{"n_head": 12, "activation": "gelu", "norm": "layernorm", "norm_place": "pre", "init_std_o": 0.0, "optimizer": "adamw", "beta2": 0.95, "schedule": "wsd", "decay_fraction": 0.891, "steps": 7790, "dataset": "wikipedia_en"}
MLP neurons of a small language model. Each row is named by its layer, matrix (up: input weights) and neuron, and shows model dimensions 544-735. Each number is 128 + 32 x the weight over its row's rms, rounded and kept within 0 to 255. Numbers have three digits each.
A block is one neuron, or neurons of one layer that tend to fire together. After each block is what it responds to, as a language model described it from the Wikipedia text at the highest values.

L3.up352:073135170117109134146147145181124159139041139150091139116103158145096121145100102158142121144153138114101182183157096096128075068116123129147110136126138046170100110133193151119174134202177134177114145070151125115108108104112052179106089139133093114152101150138179113112223202072088143149165122154147123069105130095143136115084138136119061085134120161066165135097075170140144102100119086072140118085157131155137075169141106086164140167077180077140104164212176097111126176185142107112129195118162135123105131086178179148163124089071101136120142175114095112168122135126181103118
L3.up862:054025160175120161109095101150158135149131085117141140103084149167138101148052096178117129140136062118175125146143105142118149163114143105102100122124110095154096159157189188125123168199140136128154137095157155143138152145130159150092123097088145148130112172113150158117124094153147131115175125158076149096103124112102144111163141129124108092084114088161156183165152129091068105080149132104095150102187076133152153096168114141173143114134140092153156106119102121195127089164113132107109103119101128112088142122189161131144162138100079125125127110152104094141159136083151185199
Responds to: Final subword piece that completes a multi-token proper name, often a surname, place or foreign word, e.g. McLaur-in, Barns-ley, Iraq-is.

L4.up220:185178128162152138161139108142139121078055163142084109157092135160139170156183070180124144145142117112134091193120098116124157189142104143110086120175123147165093162161131116131105145169156153139131136090156062137175158143104140160139072129156154122156166096124147176129122157102162143075134098117107161118122120100128135112123132219090191096166104136088101119091113112141093159141139132143098084092142091090148123095146153087114170066138138122165180115159148145174120174141104176113087186139132160093116134152125146073088175142051140080102156154151139165085144120113156141136
L4.up998:162108147160089178057161076204111083091050155086091096114099108122123162183165171147121158120111116100139154191128174132154153121139174172147056135105116144117165177099139101145141129135131124168123156113115113128104173141126092098133128138115086106110136095127141145157127122118165088131105136104172154159136167070166185114107181155135128060081149100000160175157094149151125153141116155140150126148147190127097128136132065122110145133137173111137088134127097124192076173116065071137104200121100165129155109109120154069158101115142147180131154154094122113138113125110110164121
L4.up1077:162101118125127162122140112146105189114109095178105151081153122188141151126158160161095108111166128155072140174122162074085200129126120121098106133132112086130080147136160073112137162140182116073159117092147096152134053196096189191180089085104142152171127071107121135077129138106176176103106167088173131126133103145145184060146158133156110157023106101062136155129149078132108126143117061137167171105176122101146120167149141139129104125157169128156102102123162112110089149122058089112065207111085134136142140180180157062140135107106117104131179105131168066133148112157081130126
L4.up1349:150136159129091175102121125167119160111067073166108103120086136139167107132120117209129120189166145109148161139124134096109190127122132132111099156146099079170104087120105168142048159152153126128118145161134149126161079127091115126081072117118108134129150145082110175067188151116093159091177184121119150100149099128100148073149178134131104078132142108129119130118192049141110099094121061114118176133168114102147131149155109092104156093117173094161138091167146139162114117146098123157124190086165181187129119160118202126135151079075140158127168087141154109165129122074128182207
L4.up1685:125120145134110167138168104134062166083172095170125168086117105194167181116168086203129107168133110153115140160111119109096170157072129131140118179131135054082076120132137141142135157124139082118132107096108149129137062142064083132140128115135113150146103062170145122156214124105086136141081136136149210078096142171143163100178143094133124139070170141095164111108143089117114093148079113139127122120134125043127131142120114146141105105152130092194118089155115134133085152177112129080117195048110065129189182165142130093169152111062099140134171115128116106141124125134168111155
L4.up1988:158149083188091137091120117202106132112126130147156137148109160162207231131167070190158141116186125164095152186122135097138148191136105148139110160162084100166131102157115129165156088163123142113142146143163077133130090134098126124108139113125133107150169055104130141077151130104129188107081155141114164132114123103161107184195177179081163145071135103077183122034131103146114119135132104207153103116138115097122087093189147099145074079104123156129138093154145128158117135128127103046082151086141115153161212117177168116135097120099122122140203164107155098113130096156130090133
L4.up2736:138155107174066180077113101178102133124104102152150117091115096176172162180125077137057149100231129171135151175129101128151185149124115168097114119172070070121122172142151132168101109099143139136156098110176126117157076123115114080158106118093138087133096057150139158114144123084146197105144142145156183127135117108153102166172125183073133076048109113084171102086164105120089143156077123114132133158181108107165159114141098159132108136067139152115159066167124128129093149184103140128085128102148094156230148176187168099115147148130100125143180112090129085099149141121126132126
L4.up2927:101108116181101133125110141124101149142135074171090092165111119173170228122122096131153115113186156146132135150097144133133129140128154191088122155181121140120140098152127144162117127147128066099151176099175108126131138170086135098152038094120172065133130109098102120146138136096166146067126157137152184148172132151111119138143167155167115144124110177081094145099164091160160185169128116177150106114150151106180173127120152075137083125098137113103210112149144099142086095142124096116115146093137121118127130112211149131159155101120151112106218151148131131129111146127117113111
Responds to: Word-piece fragments inside proper names, mostly surnames, in lists, tables and credits, such as Kooning, Chisnall, Weill, Ziyang.

L3.up88:173067148164173155141109096115125141138109087141121145118107124143095128069110070202110115121101132175151124193122112089139129146145197090157115129121145164161139120098140167130118064113102104114110155152083189079128174175152145080133137172094149093138174089156095196106131104158133096124160136141124120143131112127115171153189171063174190157118095128110125043092107128139158134151102139151162153151192174172022149150147119127137109123138139145150095107050149169107084092131127082106135176122109155159128107086190159076081160118073102079134136175193153149163086107129108182099
L3.up604:160111183179086110145112092150136136174128081144113121098207113147160152102176085148166142158192100096053111189112103129122133163090145120127129170162112151066165107157083133131135086142107167130171111178135104069115153148215100175110164127172120083130083098144144130084097133154151103127150106136182120130128114184188134134171159114107143215155183093104138090111203124114096102136142148131090055127192109152068179075119052114135104235102142147137151207037138118161168122097115094133082135136106135142134129070191135099094126103172130147124136104161138094161139119133097079115
Responds to: The first word of a new clause or phrase right after "and", "or" or "to", usually a preposition such as in, while, on, with.

L5.up553:098116093091149099138085124096131127104061119163093129107121202110123149189127096107099120179079121101122121068120135089143096093072142084125082093085076140087164098069108091051098121131117127121168157077141103092167148185115130166144081055116062146118147164151135138108161142145137111125137142161232168131112156161109178124127181091148152134128113125114147162159099144099133050124147065128165112122168196140076092137118105147084137109100120134130048124124101175135178143179117122177109110078157111118135170146185136116128185138183101152136091122167105110132152142126142073120
L5.up2218:158172112105165150115154063093140182136167137100081115090158160115141153183147090138135182208095151092111157081158153085136168157164135086097140109115154194092143189127128095097165122098087073076162163104114152121138173155126170110143062036120083172044147163120124142110172149145132133174129092114128143078096164143147158098222195118153165140102122143171144100146139169074096128126171111116068129115154162131070115110133104149115100109117135163127117134082153105085109149097078142174147174063100083050127177129149157123097166173090105104152097108143139146134089102159138108129
L5.up2655:134078134118110162132032092139121168149081091143102184148159159124083135104081115163075131111118080125156095135143086094129122137124158077126124147082076159127128162092120133101186130160100110076163116107059184112149067194137162132148123067091125096130160123137188127144106104132112118166156162132133186127141161122105150101139174139206117165146162143151197092178123142139097120137177122116133132147135131132132089119082154139119141165133118137123045184104078130095129101177072122152161140086092189102142135129162110108109131108107163135144038101172116149157099130098079119213
L5.up2852:155118118114128123096070063114097201142117067127073082073163106073094138096133110128081159143129097126159163105135134121140126130145135144121127198125115178160121164117108098095186177061144084098107168084003154158099105139107130093181159132053154127082145156145113117142175167146117153128102110122130221099138165117082129079112119096146042179128119105129145097107152056133160111125137078162126143138128099158115060092149104149153120135030113176152121130085150140128149127107099095137125156087107093129127222102098160123079089126156160142135096078132146158147087158124071136183
Responds to: Transitive verbs (or their final word-piece) about to take a direct object, often after "to", "and" or a subject, e.g. acquire, promote, designing, released.

L4.up36:103137137147082147140128115133148133158107101182046120098153112157097126142127059141093167084134065115161076153158107129108123119099117128090123114166122129086138143141132135112047190152155156094155098091149137108200098127097178175156153144085085103079095143168159141076155145126138182139122104131120150110111125103180084110183216172128154134124123134135162152148166120133134176107142117168158120148185122126079150097153168080069099162098124110088160144056115107123174201146149136122117176091086101151117162136109121120162172127102149141208107086113113162190087114122091140157
L4.up228:143149128131139128132119110100154112164089111140081124071148153125109099141206090123105175129106110121139109170096097104088115097162122100081141155158104124114116112169147136057093171102205118078063137126136157113202085156105149159150098135114099112139096145142124122138158131092135142102155074133085132080151178104135123085155180119197168136134133143107167159163119166106123167112107113158163139106140118080088100155126137116079128124104164149082159167116086109149113169152199194139102149053115126176144129139197116112139181141059111090166070094170090138132128114103120173108
L4.up408:152092138103097152113125105069149133132087098177108094091113164156172151113130095151088131133137113109121165179121103091089109152141121139091114110095165177117067145182169103130134092169127044087119115113148110150162109184123119140153106155125101144145099131131167114107112145139092126122126162158128148118121152172129170131165123161112082151167148146119118151121149105060137080147174109089155130166206107096102146135163127153109166112149189171132132126166138167081161140170142069114139174075170177134179128155175089064114105110192101091118071131134075110141147114124119170130
L4.up1089:119111149139129081160094088116150143117099051239091101066058086192123099164133117115114150135098112112122070141115124095093131128134117153085117053089130182137066134136078113108106098139143047059143164109158085077150042169089172165137098106157164140046113146134126169053131106157081117126131107124173195091122166148102152104184096184129140122142074147154143144113215160119113128117142101166169134119152131116120185128165162145091080135132160135167154187132191162153204176167061165099112156096105135123154150128083190114186196150130056120088111150157111178214081090058144155192
L4.up2439:149138152110123115167095117123109127166136135152125127110099137097123121085103097088090112106098145093209119170093083143094111117076169080072108141181130145103140092120120184161164221098189106054120151115125178065142155122131145145152101091108157185082045132165157132138157091144102187128114132102171148124126140171145108163149158117171069136159192180112141129143162129095143136166153106123103131163161141076081170185111189148080143209139170115080089142100166141097096149124107090136124218120096148120105105132171165050144139081109177099137096100147154108161115131137209124159
L4.up2460:090134122115104107159060141098142119127084098130140094107121117194109146137147099124120179109078152109159188121169148121152123097149124118134133108124105080090115057149184134087185077115192121108087121119103156044109153146158131140170136138114096117074149114105100126123116067112127151162079123115150100140128117225032140071112193117204108158118082150124145154117161092176123161138163146153149158119183106161132140113089127084067149112087123124107084155133091155154081116155173094115112115128166130139110148118171117108135155198121143132095095107184090074105146158082139174129
L4.up2494:115129140125085098100009132109099096164141085160131081047115120089129099154124090150134133131052143226174122085117164146164165136138109084125162159113116126102127107101145155176023160176118118092133084136153098092160164182087132147119093017128129132163175134134196116136170126132131159113096145144120136088102151157079189134121103123131170133150169127142129119107134113116116136139122090131149080194156153145036126075101069135099138159086159117113124115098105133165111140143157142090137183109093122081172137154255103136145125138138135170149066101167095121154164165100138174147
L4.up3029:119130117100136095156096110070150094115124088082107164098151137158143125125159094129158134149128100079142118176137196090119098119146174172098066061156160146113118109116175145134123112167142103102108119066142090084140171209134109167149083164170140095081126133148133128132115164156090116111121177095162156073129170150109085126156157125119108132139142137140133141138151104115158107103086143219137128115160115117135172141113111167091193106143175148135141138132175127117113148161151142113046175097162120139127186084172089071171181159115104159165149156167175135110147188066111166154
Responds to: Fires on the first word of a verb phrase right after a subject, modal or to, including contracted 's, as in he's, would only, to build, first met.

L5.up670:093160111147042108085086088190137132058111074172169146087150141142127118132129139126087134113180101079119141150093109115141202129113129158117139137109096135091135183120105093142088165127091085080138121149134108141174021167135125170136077178162124124164151141136120087094186182114089123109163171120181156046126145159165214122115146135112131157075159106123172147120157100189128107114169080131101126163140087101161084169159108132068180173070161136133110099194114177145140177074140144141079122112163103173136210171143187086102104085132104157191126125136148077133149134080143135129
L5.up1360:155109125131114146129152109086054115184123092204142111085139075184168138126113122120108125117187074117118112178104103105072141127175075112151117135088176180122083105150080155127162051153143123112125188109141160104126122188126132153157083141154142099122100111135107158138175205116055143098137169096158152040134168163076155110096152121131089135106150166133144134185229102148085140147119116150135141174170102101107110193126145126092147092117141116170126110087102165156089118172099177147109113129131115079180161147139130100094124146102086133115077075140114026118108158099115128147
L5.up2647:137097100091107152144118067132108148098088105122101114086110147128136117147119070153153160154176123100082112163123107148131184178106065096129164128135135137150034110100126164100133148124140123117093165116150198081100158176093096190152124149189083128127113155131119128123157203156089135135149146129157152034098145130142177133142127134123059135107177129098123111157215123088080095121038099130155151124150178088111137143080102097079086097157136125174171123135125128199159189142136113175094188134121083123108163178131159118129133096110063177145126134149121137135112157125121127204
L5.up2894:082098129170093101096118119129091154072122102187106109116105107137088074119112144174137103147155105072166121154145113145118133145059093125120154168111118146124094156120105112138089172092093114140136084154149180129149085148107119167067091097127106101223123131074109062138173121070188164120128195177138217105069159157140107124129149121135094125100143138110161154093208116146099156142114117141116158140132127130170120121131125105104147096031153118133106070193092169130156139166128193149128122089118127114119126192141092085142121118103110130102129167153130097129114124118177133141
Responds to: Final word-piece or whole-word surname ending a person's full name in running text, credits or tables, e.g. Delafield, Roessler, Colby, Williams.